Part of a small language model's weights.
Size: 14 layers, width 192, vocabulary 2048, 7.01M parameters.
Architecture: LayerNorm before each block, rotary positions, biases, untied embeddings, attention and MLP in parallel.
Training: a variant of Muon for these matrices, 7416 steps.
MLP neurons of a small language model. Each row is named by its layer, matrix (up: input weights) and neuron, and shows model dimensions 80-175. Each number is 500 + 50 x the weight over its row's rms, rounded and kept within 0 to 999. Numbers have three digits each.
Before each neuron's rows, "fires after" lists the tokens most often just before its 100 highest values on Wikipedia text that the model never trained on.

fires after: "s", " de", "at", "c", "ach", "up"
L3.up738:575439480482594464509546498492506429474526536513431560487465561500436580488574585449434480581606524500461533558494531429445589561509530488490542488539492605445569466465540501476504535498567442557525526499468418558508461455561507428450534456464514457572546507486523492503584479443429528444

fires after: "\n", " ", "s"
L2.up504:590428443414484482516598473480543478458604484497449471582429555536597556449492522525422568445506467506496483604533470547602563429460459480504567460621435626448480437527500532540501497441433477426556429582462455423559514428462469533521511431500547469478521399531433480483525491537467509496

fires after: "s", " Con", "es", " con"
L5.up767:421477360532530569425525443374517463513561510522513505565530543547474536507469451453467503586450522517554481517615470529530468484539564542555548496469449521504498479480538500570436532433560609398534409493482404406531537565579482477533495503488435525527552515570521457404554441490489472462

fires after: " ", "-"
L3.up564:476550494570434495534563452448448514446564493571491452523436460519501462488494514422546484482531408524473423485461524567526419503543400484438519559402456569591526537451514486563535482477462453576649452518433496539462513416443495545517508443411530513459586444452436467443494438403525547565

fires after: " the", " on", " 19", " U", " On", " F"
L9.up691:541428530446532406474530562494518497585409546481438471498457570529532455420504443527519417508454455419593516498504472502515595407482549492597469481502485388490509539530489426505497500477441555496562495492485491493536601382505412445509488537592590626539458466522486480468402564554534547520

fires after: "s", " O", "g", " so", " to"
L9.up163:505463536513536485513599533488479523519488517577397513518411499538406417454436461449550415510523558440470512449627563376546536558588635513502490521614536477488462468466528523527398426557560557551506567528521531525414537540506470480519530518553479529500547487448526425433549518515489397447

fires after: " (", " ", " |", " (1"
L10.up466:564542494532517500521495399462526543451442419569511519575500435576493563453499497532446479632524433521499520478524477501471530557494457457569508459458480453453550538463466580506521504518472488420523519520424450433445496512405479563460566395483421583479553544481517466383506555475522342546

fires after: " con", " p", "P", " se", "p", " comp"
L3.up657:594492540528490479556538601530446555523519436501387507470485458497510470495508524527519520466462430430505599447567511467542446403486570557513494437585488477444577639521574504491499542507447507602489479462555475373511466523555565416538477469511478502498422521520404452581495554502511480535

fires after: " T", "T", " co", " to", " Co", " F"
L2.up726:493496513424454483479497535375505501539459472473521545502564516422359484511610543474487532496486440445552520451553473449418502409467461542449528404579470482405544528551554446470460492468544506508419421448588439579552559506588523466457551597526470560552500502495488481416489509475541576531

fires after: "ten", "red", "s", "re", "ed", " ca"
L5.up4:546532572532498440515587439581512549529434492565458461546586478430423419514536542462489442482449476494438470591480434519497532485521542535629562431532441562500662463537574517512482513456554481461419525490472401458531595498466534407459479556580461460625544475552460493430521443516462541507

fires after: " G", " B", " A", "if", " E", "G"
L3.up225:448491513557507524413519442528506425432485463480446492443463472532464480516451541448530572544465564536553510498523511415495515548520569494457530446569507501523431486559483550595472470429535478432433461431486535467470566645455567522530462497538502436519621525529552561503521510518444397429

fires after: " W", " w", "L", " F", "W", " f"
L3.up263:480478508423524419528481509465514484435449512482546527625543560569456499510604498519495456507478489475539535551448534447501474563497453516499474538459608540455473454434507584581485484503486427442540508500514479494464466435581435575528452462443520533570441484586425502529556513422551551563

fires after: " G", "g", "G", " g", "ran"
L3.up539:430641560607451520434452549530513451415504527423454378481505492551492491486500559397480537388573396559488464415479476542433381467484579571499597487538446487531536547503521445554415496494421458465481474438504598540453548431459455506525471570570564632581582505585527525464444510500459486445

fires after: " h", " I", "ff", " F", " co", "f"
L2.up661:497570505495539609392473551506560438404487518464450507484547396420479557560494502520526511512578540437495489443448498572507515504495453519532470433540543457513533456443482508501397522453491516492491527475548472514604395494536485563459520580403453583481465481484563640587471569542475496472

fires after: " ", " in"
L5.up473:481563459546499536465532464466524439465525497492577468487460556524498546485606504493424490396441507477530428556416477630558476486549444505480483534423473490585486530462524472483579515486480472561501487462523624560536497464439466558546479485536547502496499554550432506527478574523542443420

fires after: " V", "L", "M", "la", " Qu", "ri"
L3.up164:612471549419468507524506446509495479532539510466469570482470482471587605480410476468456553541533519503428476587474527485553588560583477529455383503510554527456498466529459491477506456448491452568508507515398507483449527573528495453404426495417526501557470498451486451584558606509454449528

fires after: " S", "H", " h", "C", "S", " M"
L2.up516:443482490452469564525531505469511449546536531460568435502555487405477462463556538486452515511615391478537514515517428555422562528497492494497583427458529477438433424430541505471436467558565445428414558416551537506513612506438449505422481519416531613592520423490518512528513505535532519466

fires after: "M", "B", " B", "D", " F"
L2.up473:509520444523527492461524539489447467461468449509546485495540448481490398535515486514497495488472512374516533378516529413512563516567509461454514460484467513444538516447454473415545506527476587490417453507514495591460489589490477519428524509437557508511415525531455473539529440522510532499

fires after: " B", " G", " F", " W", "B", "W"
L2.up10:506397514504575553424443529507461493555454555483488531473454544510571430538457486508485497474514577619388556496459565516469469475550452438495472528473548526464511529451462495540518447483517462313479473552425436515494540555570573508558481534529551514521555526472472479560503585586554479460

fires after: " V", " W", "w", " w", " B", "f"
L2.up464:521538413489477499505620456443454507553529521482478553512535467523513458516524498598516506527510498532537432557477556524525458511545496474453494431544497505434494554496407593499422473462499445499576469516492489484468511487509576509524525473418351529472418472382529576587469604505374556555

fires after: " G", "G", "e", " g", " st", "arch"
L2.up269:419501465548437387554459355425504493427491485497587483473493460587481478493569485484526547491467523550485522524465523492552438587481460535460537643466495433485583507512512494586526530385523451494528493452457416560474495441526488425454465534530524525526553512487555483559551502488573506538

fires after: "S", " S", "N", "ad", "H", " Z"
L2.up193:519427473486448505498492424404480482512478469525491470478530518553550620485515420460387475452533517406481457523526440406486448562506508525496549554567498549522480524407567552495496512493543480537504450448463557410530604484409520422586594499518511435534558453537493418526538577475439470514

fires after: " ", " Mi", " 1", " F", " pro"
L5.up58:512540429492548520492537463529540485483496549466456519484529423481482457396518455605416474442483511492515449540488502456459445531464520513459428520576650419452468484574559475501500573546380523477434483494559521558454530476552470433556512491456515602532469417448507497460546412477478559536

fires after: " pro", "s", " ex", " Pro", " Ca", " San"
L7.up511:470515365490541546469527504471423563471554484541489533446501537489454610552505492584543573513590480611428521623474493477435549441582538479554526501572420448471492478492532425494515589472496476466465476536490460445587445590493517414561563547447494452524484528492507467519510475473416498502

fires after: "20", " 19", " (19"
L2.up368:408403583442552533509429570447481415514559489452515537543476624463535492408428537476433485406473516529504501478552514518570495485540514546503493555537491593518496505500423516436509533432546506473439441470437470592464478527502493463502465467501409482480541487518510482525537525537518479505

fires after: "n", " a", " A", "\n", " ", "ite"
L5.up172:519495468550671527477536587598469575506475505502467543449500440515578519542523561534501532397489484459444512434470532484472520583547389587518529403432457452534469462487497534439562499416499525439429452548488541612570514490442440524499504471406466505527510450456559481522572539533445405473

fires after: "\n", "s"
L5.up656:491492426436421529426465458536441496473503496560557422432503474483478516473505525581545521436448506487536475453487640542523578525566472581537442465571490448457569522416543544640580429571468518558559422497535449471463484501497645477482461542439465432451482510499406432534520506439541488520

fires after: "s", " ", " un", " S", " re"
L5.up521:469512485519487454493553513497568422491545478523537549488448520511458452470504482524585503464513499537523542398507426584498463487441410595590460587513514489467500566425457490553589502527621457485460400612474519429491430484502476477498531502645592533449537477518467519538441506523528468479

fires after: " ca", " c", "s", "c", "ver", "amp"
L3.up307:499422494473574480402498514552484478550537505534520489577477543547465406527521451462466434533607567504456472546488419534457468501539589539516492509512448605547673424435510519427553561592519556553514461464481446464418483560458479473477387371581519499602533453418412464564560482455518593476

fires after: " ", "-", "f", "s"
L5.up134:493466509553418528506468524571503481575550447545543526466460453420449454504534481570562582464471558583529504555480539675454492604461498552494561516548527591461512477448460426506524463471515406409408556530500460487437489528525448518466497442421544540467458523513441548543562514465446578430

fires after: " ", "ce", "ro", "e"
L5.up32:547595512489486552506564510548447433461499445520513519420473552510491532512621535429539536506490394466538500552477472573486413531557539471480512499450531475525524484520536564584530545503439463393590482487462466488620549483552435513527478531512516538588473579549455515506553540473493463438

fires after: "th", " st", "hi", " F", " "
L2.up174:531504513553502443488482470512485423518432537547453510530420509520499513511543562450428482505458482483488492586511508481511480565527517438493404494523528585415489467501549457545555446417492530488490445544477409530503541500512504417530510498545490528467511552510477483507503510488433551515

fires after: " ", "n", " B", "-", " ("
L9.up548:541500408535516511528495543476459492429476438476531537478597540479549504403545393535509577482433538436494477496387562535479489526501485558475538543555532558521504502378506425452549484535492500505479488530522557504510562431455584583494466538461499533513609500519482518479589523512559437431

fires after: " in", " Ho", " mi", " War", "d", " Cha"
L5.up324:450511581488513532498515493444577505459527438434484526468557555400494437557528562496438524498473525534543552489442558496605510396445411517517486577460522548551455479505573445480606531395505562534508478488372445580453454422427446513501506431491543491513517568499542523469454432583521427452

fires after: "B", "M", " B", " b", " F", " St"
L2.up50:520424421553545581498554600442501569452423459375544477429484455494508437453480459485503522453516481518560555410500497408457574511510528451565445543447478494481576529550396420519437554491475492498557449584443525479479448516551498475478568499384457541494461486467466484542591539606540488467

fires after: " |", ":"
L9.up352:571594435477491535437449507560479432407482557521474498378502485482497522542524478495550528520471551452464508545591439536440439479501552507507382415562467623530456430527485478570445508443526510454500600565558534474505470488510520413580419520485541510438492458443551437454483417456438500456

fires after: " ", " p", " P", " B", "pr"
L10.up372:476555434532525463457571531461513520475528561589581504494489527503559460605521477494415497400519543462458521566460591604412490552409500444452503498508481418489468441496409440491495534433460464500477456505581501535432556390525476580554449397591512478502466507458469547457556462507482509476

fires after: "mp", "p", " con", "P", "F", " comp"
L3.up542:465491515497498471503563557541481516513460522557447540560551476432505491470482526555573500458482473529474521430501506539478459460427463484576572507550424479422598524528467474475443538362515485520495561429425525466627511454448559442513545553452424487485564543584504399568458542584500519569

fires after: " in", "In", " con", "tra", "us", "s"
L7.up147:449442510480594424466581436507557497497480461576548382535525547487507546509397457392619584514513514529544488467490497453543474433564555575486553463424523537530507513545466470479453438453516603441476431483496453509454419476527480526588545436586527591488508533618516438439565549533546478393

fires after: "s", "-", "|", " sub", "ga", " ("
L7.up413:487453511462492563432529558602446558563494487524502394472396532537432511414599513528493508481445529505516512413433577546487608494465570533475481448571383545455557551492527597556520497511472502468470466478463569501483450466480539419485519457469509431490498516553571422423497511528447486466

fires after: " C", "c", "C", " c", " ("
L2.up714:511468445496498480459593525488570449548535456492379491485454493588388476504462592520453478489570564482495526483544510431511442434433584540495556512499466435507609547529551530559428479553448471434442454585533473517493504497506524481458498518548502427510557486556451491500578462507528536542

fires after: " st", " w", " W", "W", " St"
L2.up48:496454479487598532497394509543523587421516590475488525509575486514469493519479560518535530431469479446462547494565535494552519524438429488490525493502507515478565460518551522628419581500438417443521419478497425555472403498550464563521476461385466465520480502539588464485510516502487556626

fires after: "\n", "M", "s"
L2.up252:494535465441415491536533457467496506566573459522536475467518529501466530527486445519505645458553552532461524587437426543567597426459472414565543471477438493398451377400540440467553448483472389367478499559473482481553443532618509538458433504508541533461458488513542518485503459524428506430

fires after: "\n", "|---|---|", "|", "---|---|---|---|", " Africa"
L2.up562:462464497451470455522470520474530484539527469544419445526514484464410541453503457372493439483430499579490472463538467482542500563459599556527468488502496597582574488529556578470539482486378520459554517576512461523367510406505514432505553460576447528460634511533447581575444531444542565537

fires after: "p", " C", "D", "P", " F", "C"
L2.up757:527489609464487485525554508517486475507578427475423441487486471431436448583578593563461515529524527468534514473521462533427503447453438503483557456498473458459659461556498465488497523433424484446524483607519563452578513389554509477508542516491508449514454495521429453516444527501446570480

fires after: " ", " (1", " We", "n"
L11.up357:442471477398464510484471390503431509512489518470456544523444442444550542472557476527502548507514488516543536522552535529503506559566410505587453577440582539518421486486524501595492444379461527597417591585519526444454519566562464571465517480486490466532498535410418374438602449521471479539

fires after: " in", " In", " An", "e", "al", " Al"
L7.up384:501488469513472592444569478446565448526543519441572553466466421538518513445520468489394448539553540545488546362531412493547436522550505462438518494551563540539413542546404516483519558563514478514493491529440439548533534522469432466589426527443582585513498488477491619456579624542548547473

fires after: "C", " C", "c", "ch", " c", " K"
L2.up71:517502539500440493537526484557419600544495460534521458598476500537428469435557466522534598464515437509608403557470533494434456438488458430503453423598406498476590509556502581448534531468514495442509499636535522491476462535468472485504511551539504468448494497494519512464427423416451545482

fires after: " ", " in", "==", "c", "===", " In"
L5.up31:492542476613428379498426457585580516411520551451483467538395547491464412474488458507491503440528532516529547498505555582523530540611526511574431626532472419533575531531542405545535481522534525513489456564591494539549513442476447492524497539522527483443406516457407440532584587530529461490

fires after: " P", " G", " st", " sp", "P", " sign"
L2.up93:534560461466455478602484414508431459582467558538550516445512471561479493564535414473510489494486361556511518508477505457580498512524439527442508473563475473447481489461500531572504537413448437398458528534486460477483548474510509549609515529424507561546541551511524483557471566549486525556

fires after: "f", "ff", "th", "aff", "if", "F"
L2.up121:436469513418431551496476445452575453595474501477524473482612433553469474491490495524469536497538628535381541478508527603460479411524443469491458493483526513407476411467416543450446534438503415525505482565498460460517470517549503529475527558483467507527468567464513481565423509569467506550

fires after: ";", " |", " b", "B", "ed"
L9.up343:599576434437580531428571426449488492467587437538433541434487422461557463495518481487512460515506549443493435465582552433486471487542520454486496494490509473524540504480405483615511480491502497585538525403635536542520490534443545475619495533406561593438503544521496523532507494502513514562

fires after: "ri", " Ro", "ro", "vi", " Co", " co"
L5.up376:485512442450545556499560447509548489411521467609461392462581531512529572466560581514570470465548472466418507465525489497449462526462570524537429374461519471494430539544513512499580543501499477464496541485551584432491516531562478464500471556405384539492490516513608503516524414480431498509

fires after: " ", " (", " S", " P"
L2.up115:400512505542465543433601415473489419523497528572555488561468455580419522523481492505506507477501496542612486484495457555499455545505501485542497513531358498424468528400529522399502545536539460524490513593387488501479493455476504615517588464466555517512547517516524537517537545438519484446

fires after: "T", " h", " T", "---|---|---|---|", "year", " Tom"
L2.up555:508480452440429470522516534487527555560431496450558538561524501541363536466459519509479510544568443508458470510529520376519503425469514508464602500518478541484538463599515407550482540525493494515475517516491481469500456505484471477503431563517479596501566445406556531459523530469505506489

fires after: " ", "en", ".", "e"
L11.up484:454496588447460546547590567519502480398482483457463532428561463473519450486477411514462542486501419483560445504486537504529553554489582467498528395508493426463560557480584523645499428500536468514462538524464456531485513501581488523512518441427599437514519470579455462561489459454431544565

fires after: " S", "\n", "|---|---|", "|", "---|---|---|---|"
L2.up135:528520471430547489496565516404485518520527492475476451533437398449455458486532462475420418526464414512500547354436487458410474593524519435482539447567523465524445487431557565531386513432501538484522483477451524515406494445451434419592564485501496529492493432526492591552559513509509563551

fires after: "ic", "im", "ci", "in", " con"
L5.up155:554437486459537522470572583557478468500540496510488504571519498534428575455459554475500538445513525648462415527547482427499484473506530442471405389534501541511571585534528470537521518479526565509428492437486486519425421581546432618530424451402503533467604433456565531546554464539575496464

fires after: " St", " Ch", " w", "w", "ci"
L2.up697:432397400480510426506503551506412589543554485514487444484489488546428501552444519536515556481508478509512388478467537574523512456410499473475447496499527495471570485444492501568485496562517441407505532557528479550543564494542494466542525602495448497486409523470517557520549514537416610545

fires after: " W", " ", " F", " w", " Re", " re"
L2.up97:499443434457555431427475508497507514570445532518485502533434543549437484481536451442438571533480517487488570482439551535440497433556424429532436531589528529459465502515424560529489478462579470414514460525490554528480489536486558512452526520503566521604492438496506474490494540485570448572

fires after: " ", "la", " pro", " mi", "ro"
L5.up403:532457425586613528451508487570437590498553537541532571548461551493489497414475509489395493476436407510420560510457474572507456590513506511439388526507576500546488502524533471538498526479482521586538406490555462506515490474562463523408452534414589572536456472412487500535542504423410496555

fires after: "R", " D", "L", "D", " A", "H"
L2.up751:507519559521496613529518466485483512409481454521408408455444526497522594512580393550419484459507519426388496482463415520465562523571538505536486552467496456441466406522560464433503379391558452497584522427460543500561519445534543518590503485524515484538504544446470510594475507501501445528

fires after: " S", "s", "S", " W"
L2.up509:533509468446436522367599444435477435597536473583443504467490483582491480519523445443420510422533491514484499525529534596441544634554510509453517540493551534449569474488467509554470430601509485463480444497480501473504495491478455462446546523631539503571519471522475456482444513479438530450

fires after: " ", " (", "ver", " sub", "c", "s"
L5.up623:531496549518497480414464583466483433525532448485462551478511462545518399551533490493509509410572520537385497558487495517558428676441504507496485503566531475502510478358478551558556487660488572439477504486461552418471534452470470459396540504536472537526526447503473503486526515556474518470

fires after: "\n", " m", " we", " ", " We", "T"
L5.up699:512554425544505597410449536448466604526487553442544465490469448431517509413525568573492533447550462583471582425483529498485532550524470535521529578399533517542457584403538485552570409520439544469464502575499487475483469439511458471459516505474444538467514517481556428584506469530438433543

fires after: "p", "ec", "ist", "mp", "ef"
L2.up321:498533556459498434479543430480526497551549522457521515505511425504492412622510488535493535465410544557470549386469554491650504536399531448578431504465473471416561485496446521509535435398481522490509542505437418494467434521510486425524518481609474443407486641501524480436495541520545537446

fires after: " ", " B", " G", "G"
L3.up566:469566570554467533475514557556467459474466509425530454504484486443511555427429523550532526475541486488584583551480462515549552587560482429485588490540531460513555445521424493556428479490432416466426471473560554590412604550457504529443492501543573573536515471388465604469500444508473448425

fires after: "o", "gra", " O", " so", "ol", "l"
L5.up671:480485496485453505486490524563582373502464512566479485553444417458396509535539408427495473538491508464450568511506550495490521519428546430518592598590496480484500461480493502402420409584472459506483546481446537510478512555536609565559511460578535501524569530533501437485419564518475441426

fires after: " con", "er", " Ar", " Con", "un", " V"
L9.up193:447639446425544515441534498518527476538550510496548511543551487430462538567438500469428462475490541561413516602527627545487511458466501501482485473441431477449392467462474556574492537486518574469485506519495468498381533523546507471485540487532460432467523529555523607416463480500483471523

fires after: " S", "S", " Sh"
L2.up89:506490482443398494417593502475522527603496459517534431497490469516547502500512468437474516422510447475471561537516508505390417574582510517426491449518579460432515534418464606394462553515543460524514466486454467432561472583444489394497542452477496461496580454531331492576557522510507532453

fires after: " V", " K", " sp", "r", " W", "re"
L2.up366:502575411525473490532545490498460566545515395412539561541457456415470628495496430557518497534511493511477418545448423473532544625560462490559487512534554486487536577521490579611534645456487466447555479536491501420491539514607570492537488416482475567449416460397448405484556526523451491475

fires after: " |", ".", " ", " −", ","
L11.up418:521510618528493498549569507516551568553482470458562522533473478424427519529444460415437565412530591535511415439500446501476494467510524479496516479535529507428477609521575480544529465492402508505458544539492407518506547506484480523404585492449530489535506527496481561461557418567467538503

fires after: " S", "S", " W", " a", " w", " the"
L2.up13:520481485462492542471525480498447451559466489568441519521528475516613439519574444530460496447444457556493572528528458519494461532559518533503550468536576512466484566427558475478506455520616607572521395516561444426481597566409521484529488468516475517519504436587415415546541499446387510505

fires after: " F", "H", " M", " f", "L", " H"
L2.up0:545512447449519629503416521524481451502519537495528443477484485565510515483509458513486539471447449374538552482425579459474456487494527406489533534435573612415440495497436508517485551448534506493472528475478505580549406473551368495543586492432562502452436523502460530510458525492518504467

fires after: " co", " Co", "co", " p", "P", " Sp"
L2.up26:495462534488499498509424486448532454434518457518576448529472494552522569548495485541537514534555490519524479443538510520488455497452456535599495480523383478541473552470580599554650548460559430447569522479548439408527495441487549538537464593428459517510548541474459489516406513565431410516

fires after: " pro", "ct", "ult", " con", "c", "lect"
L7.up201:467582586551502501645570531501467473554559515533456520490438496469455431499490451479538509491433509503565493524471486587492489514453623446558491506505527576582466517566522445512514501536432425399490540563546499459545458512579566468513489488466504501458488472555419502472436474399517523556

fires after: "\n"
L3.up554:500498544423467526485420495430568501553628429502513369483512486476480504519475471516511605511487456497368509515439430547497512457545557506498571443448446493402519485547524463554490459494441404520636494604540389478515428509500546486506462577463534507460505494562456453610431456466498527530

fires after: " V", "iv", " S", " c"
L2.up739:493514491559414515497570479495521470624443470540531548537573423563551473440550503526581537476558433559553482492588486406475465575528482447566516489565442488490436622488539549495425461536461645457495541483433550416476467470484401447485571535400522497495542475501513548572509611495526497452

fires after: " d", " pro", "l", " |", " D"
L11.up480:500553434493472545476528537541459539519566466477564496483527448499515472455508499503461531515532509479409463547600494487453561569523510487514460454456464519536472515454604471522474470505531438489511507459567527561482506538439499441573412599493484485484423435472517452484520589483481504614

fires after: " W", "w", "W", "mp", " p", "p"
L2.up743:427442489416538449428510485498537560617576473474527560524448405546492410515530512561587439489493537500388472568510448487520587504450541426538533459497537556494532520545519555569479564439476480491530563414494471530473523487538464495503481484493477510426512532519440387499562599471549460527

fires after: " F", " T", " to", " f", "s", "f"
L9.up508:507544559560592543397475517455438417473523635477551492600530442510503432503493451524438457434532486455560451560514483619444499575504419525468593491546468550508485479452477446502498545484535511451557493553474494517687524515480414514496503453529482480457370465360454533474469595484539520469

fires after: " ", "S", " S", " V", " pa", "O"
L2.up738:466493500556517540479471483538442423534486470557445414546532521580501494446564520523455456490527471538536511544597403554584495487557462495463528452533475529552401427486537526401414538549489587488491507400495521460456419542529505413505491518449550647563526499524460546485530509496572492527

fires after: " G", " ", " B", " T", "ab", " 15"
L3.up471:475517528555472439488535445510546495344462419374506423427481464472532475566504494442511552495486428564514543524481572499529528523536513472501532469476564421433575433475415530489418385444541520502463575477578518502466536503569452489546457500420547523523529495494501456342480476448513440484

fires after: " ", "f", " I", " F", " ("
L3.up52:533519515506516425487459518445476565558394530532503477478515469506434508443612570465552544510481524419536584514457556604596521574488476540460370469514500593523440557464479370479660529517474525524429447405485384525533502482482445484463495488507494513509467439438475486487625489475501575449

fires after: "C", " C", "arch", " sp", "D"
L2.up491:551495472448461459593525466488470480490530507540454521467498507485474529510539556468455578638512467528560544528422527502452518458468528525490519486573460532442592501577374422469590635482457458429486484495549506541528422454549414461472531597534496501474431547448499461495370484482428543547

fires after: " P", " gr", "P", " V", " p", "al"
L2.up211:483480454464466413610488363547403511505501466564516492459515560459453571460553475401571493582478453603485524396488431529520519545458439459512449451528391499457477481519502562521463540459494460570620491533497449499459533474608560506513504429513488567492570507529475515538574603556525465484

fires after: " con", "con", " in", "te", "lect"
L5.up387:438494507498525476515559579585558548435514446423502436443469456366474400441495500431565478511403488514496469578456468551608593443587549512565525503584427470509462539449543467503542503536488590465470538511520493528480486471530572522470437499435496568548511572491430540534455471470461520494

fires after: " G", "G", " sp", " B", " g", " F"
L5.up634:559587479558558506537494534544433434482463479468467477412518550493595563537474419404472469465436430456482488561556517448459495456529559456459535526476529518468591535541495419589558584496465519481450494532501441432457502578525525482455545524485528590531450478478452465509573449530619452525

fires after: "\n", "s"
L7.up746:394483531450480483537401466475462499655498504487528441472516403454496553550545484440567390522446525606476511482436561593488569459544390467540497536542466522485567508435501587534584461564487506480547483414522467501558486520501542414454434442412450479522460486440465488513496589553500478494

fires after: "A", "M", "B", "C", "ap"
L2.up94:496453586560542466461621435438459508436531441466547509450586473510470573509423487500499506498567452518488534439562516406594465407405620501479547502483506500510532474453583479405505525528462547502586485480440542510568530455586597475450484520413539388486492522400475519553506481492475409490

fires after: " S", "us", "S", "hi", "s", " "
L2.up628:497403534406559557451549532491481436506520520551444409553508493484459530562596492425498491483429519453455473573541435563513442519541463459536447546517566544439581470416549505548493490540468538418509451482540474609519480462454401509512550516628482497543620528524392403474437532379575543540

fires after: " in", "d", " at", " of", "p"
L11.up61:470506514428503505484504440488484463572471411519487533533568549468465463481440526481493506502406452525488533421481540494516584438521548477600451480468549529479516464524493512535500487545569504468480449500441479571457565516419463379376490587438583504500572514432460476446458393482600505479

fires after: " ", " S", " con", "ci", "our", " st"
L3.up106:427553437460505493560506500524478471479517544570390490467573519392533528497459464457509499484472467492591516492544445547506492445634447550556480510514518558543461455445604506563487507510583506471454550542406415512563527497564466405513453550493601508557538480564530509530570532412604497632

fires after: "L", " St", " tr", "M", "D", " sp"
L2.up602:578449494469516535490508525455498477471542405577428528426508562434523573582562508536498607503407477543466540579490565489543555502529504447560425517413490550411540462466532508445500499489521532539600448431436598453510467586646488451532523536430532477457503556464480477552433498542549427477

fires after: "A", " T", " O", "C", "O"
L2.up77:507498519501507490480508447485516456428533452533456486529559599461430508597520549510470513523568488465522494442592486415478454465499532545498448381510367478420464498515541577493513480612498486551525505455508515562489567476558566515447459571486492568554480469472475500522525481484537445557

fires after: "H", " Mar", "L", " Ch", "D", " he"
L2.up618:477427388514468518528383446569474518474561463547641431475472481482523559458526434457499501467376501492543626490505489584465451601539553446495512511475609443439390535549475497477525569527600431490543504505471511478552530482568530471438625459464513540495475452382462457513577494557528402450

fires after: " the", " 19", "20", "er"
L10.up89:456389540506479407523524545479571502541506588565494462593495595444584482484469475543455509455465560532546408418528455576540521502539506420584491507636547463534550620515460506498426465489504491509450490533519506522466439444480454543465468505568471546537622537526465566484563561508501514558